Weights of a small transformer language model.
Size: 5 heads of 64 (1 for keys and values), vocabulary 8432, 42.8M parameters.
Architecture: RMSNorm before each block, rotary positions, untied embeddings.
Training: a variant of Adam for these matrices, 7906 steps.
MLP neurons of a small language model. Each row is named by its layer, matrix (gate and up: input weights; down: output weights) and neuron, and shows model dimensions 192-319. Each number is 500 + 40 x the weight over its row's rms, rounded and kept within 0 to 999. Numbers have three digits each. A neuron's up and down rows have the sign that makes its largest values positive.
After each neuron's rows, "fires after" lists the tokens most often just before its 100 highest values on Wikipedia text that the model never trained on; "fires before" lists the tokens most often just after its 100 highest values on Wikipedia text that the model never trained on.

L16.gate385:534542524455552503491449573552578523572539508413523461449471525481438517491475443537616497503507469513482491520494484514494541506469524455474472508478451521398571496486438487509532460500550480402504566468486465464467502479472525479496513520416589522574504492456432412500498542514562580448464469442529404498529544471499452515476447522511556477444473511494542594522537535449524552452489
L16.up385:445402480534499542515514531456522541447476533424521447487533478532433470521542505468530527479465477505470545408462471422493511460546456487423439497511466566521477473487479529478446494478534524527421456477491565512458494563506506564513525454542477460523491458534492438463515554500463546483501563507434448492478516502520526503502494466474565463583545506526461509534553472555490570427441
L16.down385:418483461506560454493498447546538548537522472440509464481507485498451510498502475534452537465461430474492532480520522486492590450520493504438403548423549601468468440490521477486471539509542510479521444496588449472500496602479473526472467516522552511580512475472464454512481546520565573506466503523538487542537555493501526506427499500507550444441492478493516441527544451512429494520439
fires after: " +", "|", " (", ":", " −", "\n"
fires before: ".", " |", ":", ")"

L15.gate1424:591529467579500437456500454521442515552518456522465492597558508505519508498483435486530555518463490473549511463489438561555541469422508485545450470512494529496497484465466545483562510538504498490389482518404474469539460508549490506491491552572586468592527484523603518502528536522478484525484470505482512440499465523509547517511547535455540514500461492486516524394518495466538564485496
L15.up1424:490485508549525501569442471483460470593518474506476428477510514545501478491491516467468524539494499550452534543505541545550455471555451472552508472496498505483487467505438480502491503506505516506516553489426532498484490569428490577480437520509413532497460392444553515501406497538448447458464528482531458504553556383488513548537503600461514476468528502525489551542492570463463557490505
L15.down1424:541498489538577453461508476499533564483498517465469440518517537524641490518459526499489542413502582452539553479515461495456499500484566459454484474543423423465560504503523547494505534470508512451469509461437507481462532407527510533456529482494570456506503528565455475462478497489379479472494500501501478490473462490496559506486489494592474510501470430491571559480517502529494564520454
fires after: ",", " |", "/", " M", "°", " D"
fires before: " |", ";", ")", "A", "."

L2.gate83:510499532574460496503546508488507476533547521447515530496533464553481464462546531454425516508538467459471524581520490505483518566494526465557497455455490638531463436535501557498547516515510545497608547482493519507525478498468515536504479535562544511483399466478478482513577491490470468490494520485516528498489555433547574524510534516430494494495486539459472486539539479449519462514479
L2.up83:433514483441505355442516500525521508496525533469478498491500517513538522456530501447552521455502481471502510486491494512481446408499473506470507409478540507485456461504415512477493526521499544491441499500488498541469501512501505559523505514508457574480610451495513482543426487435488537525516502520540496495554407510509549534515489533520502506471519573424507466510413445493485616497431
L2.down83:558523545557563589485496583537518431531502435586442514547472493531496535512481501529501521427632483520517526492466496505505530569469517397501511532599524524564520526469522491499534487456529424480428483521509479516544316555515464551410510511446539506460505475475477487508500543479504458556508465515487391478513541503523497473467499493530509478605512466515473478503508515496464520431498
fires after: "\n", "|---|---|---|---", " P", "W", "ent", "part"
fires before: "\n", "ed", "'s", "ing", "h", ")"

L15.gate1434:572549500518513481509560526478436470482532457525506421544462491517446556463414465463498530573554523618546560532512486454449518546530461441432528559517534571492504470558458523513512420465527568564565533525500502515524521541564489480498486469538556501563515518476430437516448518453575526485457550539518490542541519531491536472499483538476541458489534470533536505470511524508508525526557
L15.up1434:474499502531474586522558500464478498533507539511515562505471546515440513467496467525496512491540466538492429421493513433438503489476561513436430523494453502444538533475488517477503536525502522409505487444541502527527529497518546488506508490489452507506403495433459468518548560494489537502505532482475484458420564439517504429529445469486535443492550503529545584440458527482474516505505
L15.down1434:462517506420516509379496424511447443479506530484485550567486503445512487549475473514505494450442530582504478557539467407511593477525479484507464454531484544459459470556491540483474529502453499546454492468440499543476539523559484505454470419548524474555386515508492505501508522434441550464505504418488424449507493484442556467534506474459554466536464476547562537519475495508497441573518
fires after: " the", " his"
fires before: " of"

L2.gate1334:478506532483497449536584503498491509512468471496483527517515533404487472517535475560527529519509496546501508576510512505466508553498460478496459489472557565450598463457535492510511558500481473504541445515483568547509496521472505566481491500482451568468394438498507516561531516402555489509524480510506496506442494504519513517495510528482509492415456476478530533519550475470514537499459
L2.up1334:504530515590497537515554546500491515557492516491469498429497505485486477488466485468441546485511527468541482354515541488503445626515497486449473594458528516449428565505418455492505502509497500478435421511501448498500499555512512444479470494518449427528470460499485566468553491444471501519494535511538500491475466444493441503495504576570489512519470485477495537490495462520542576510506
L2.down1334:462421559554579456520523450513495547513524460507443472459515534473433453496504550537511505549526524466434432486543505507501508555478424413523488459547476458526469518540535448488502443427488472510560470480546460460523428550526525522559450560431521504522571529558527542560428465577460506483438525491532485419507509440474483564580473525489507536459504491481532546475553468588529471453532
fires after: "\n", "j", "|---|---|---|---"
fires before: "\n", ":", " NED", "oph", "ast"

L15.gate962:509540519501514495557458493518457464490467483466543473489500440415491524482478543528600408528506472513529515492437534520572526497449519418469508510487518572492577455520461517466508474479411509532490541483505453472571499519488526401460445488452495615544426561492524459552460487516504429482427482501439497572472498499476460470519466551496528525430495502531459498415584490453443453491590
L15.up962:530481513532544518505471418454522543463542497507443471491445503500483583480553517550488539533507467571584482501487447483511480496539597574485465507555554501530465482511502485471460453588453417460508465453506501484574464525465423434457430481609485487558513494423501460506504504567484478448545431530561535526496507540471501489486477504526509510500499509560489531509510515523533498489480
L15.down962:560538489470482487529443472463538518486541476474483482528467484561532507515529513486535477421425498500588506495471461480438423453439581511449461530502491536553502482492450466438503532524476482502485520518563523454463436477532476519503475452477458497585489469404524513490580497546460480517537501431541513527513450501473505514473481545482461479459548452518485514530481509503565501592499
fires after: "\n", " =", "|---|---|---|---"
fires before: "\n"

L16.gate435:504552523447489479491540554585537505493498477443563399527535445561524513481503500519412503509543496468439554567504463513514570464523497490533473527514508565563451487518408498427534497560532469452542518523475457487493451494486459481514488511400572456530515489465493499480522493534508489456462452482487474578540569491421488495485498567491499448490492538602520476495495546429574539535552
L16.up435:484478396502538456526477507466499516500490504493481523414496516537524513458509514529488552492501562452502489534483492529571574559540533423486461468498491476431523475432503531529515445506467559492421478439526459501499427511483546575511503476511527444538462522508500487483424523503493467476463469517517484478450579527470498527473441533506519600500515461472433497535542544473482544579551
L16.down435:503459491468488505475540457523443442489404500513502414506478526462488476442516519514585443594512510456499459508453510473523492527446559546500528447545499468558471459487543503448527539441566500465454534502516439483520487421487522437498567441510548524478608512540491495493500529522486463438457454562500481474482495525526572497447545478518523461527513519492458451479429437478475461400547
fires after: " |", ";"
fires before: " |", ";"

L16.gate723:483533476545555502447535459412499449481544469510495552478471528572487444492433497442535411544541434502460543561495547556449441475512553465478478573463531539530476448534495475497592462481516462507524579433509516506489530472562480481527501490413494474510469477470418527499496550461402462488435479462547494525469497435503585440511490437450511475523547472448477517569441516529499597516522
L16.up723:459475459556489498502440475467479436506522532549561490573586484567505437409481503422536466530518482512452489518514605507531496477491480498470508559580465541465510556515482494519513517468501460454582475566532477467547555482540522473486531574515491492514541472425551465527535464499405535548493472512515460601545487487549528495516481465572545488575519550565485434486454428473556417499493
L16.down723:542565494524532482514470489505530508609467501439537454444525512534450501475439454499474477474461545402582496514419497494497524493449460446443493472453540457482551465508449537514517512507492474499458464505510454477459470523512489539560489510466500608478537520538521451504521504488542460489420474543449505497511508517511482517432473523472529471557433524494494564599477523546483511442562
fires after: " |", " Total", "|", "al"
fires before: " |", " °"

L16.gate1341:497499484511586486597451513486436457424548541430554391590516542481506512466494491522455423534521516478531486372520460449447520506513546461461506506472506527524507489586483528517515502462477511548467512548451435511478566511491495473601528433455529508502521471500430462567534491489543504521446495566475531518486445454473534524528470523458506557482417450583474518536475521499576405499527
L16.up1341:438551573475475501514478504525539497503585423474451412450492503464506633466477421479528519543484503564517473500485530491510508527551479466452491476519558589502492534594456470545496476473513610464519502516511498488505504541462538534416507466501444494557504528505553518558517459521559521500519436490514474505454565406550558478516483530521568465479488519502495468507456583541475483592561
L16.down1341:451469478452468584464496475499514487468524499376474449496483472539450443512458481457580525395477512506467508489545499514549481588491504484495521517519507481578522548497474510456592486561398540551507574470530472443536484548446460449393537535566547520534470514575508479522468492481552485537470483523497526515569510425527503542499468475542486538473515471559488537462503511473459513502518
fires after: " the", " ("
fires before: " of"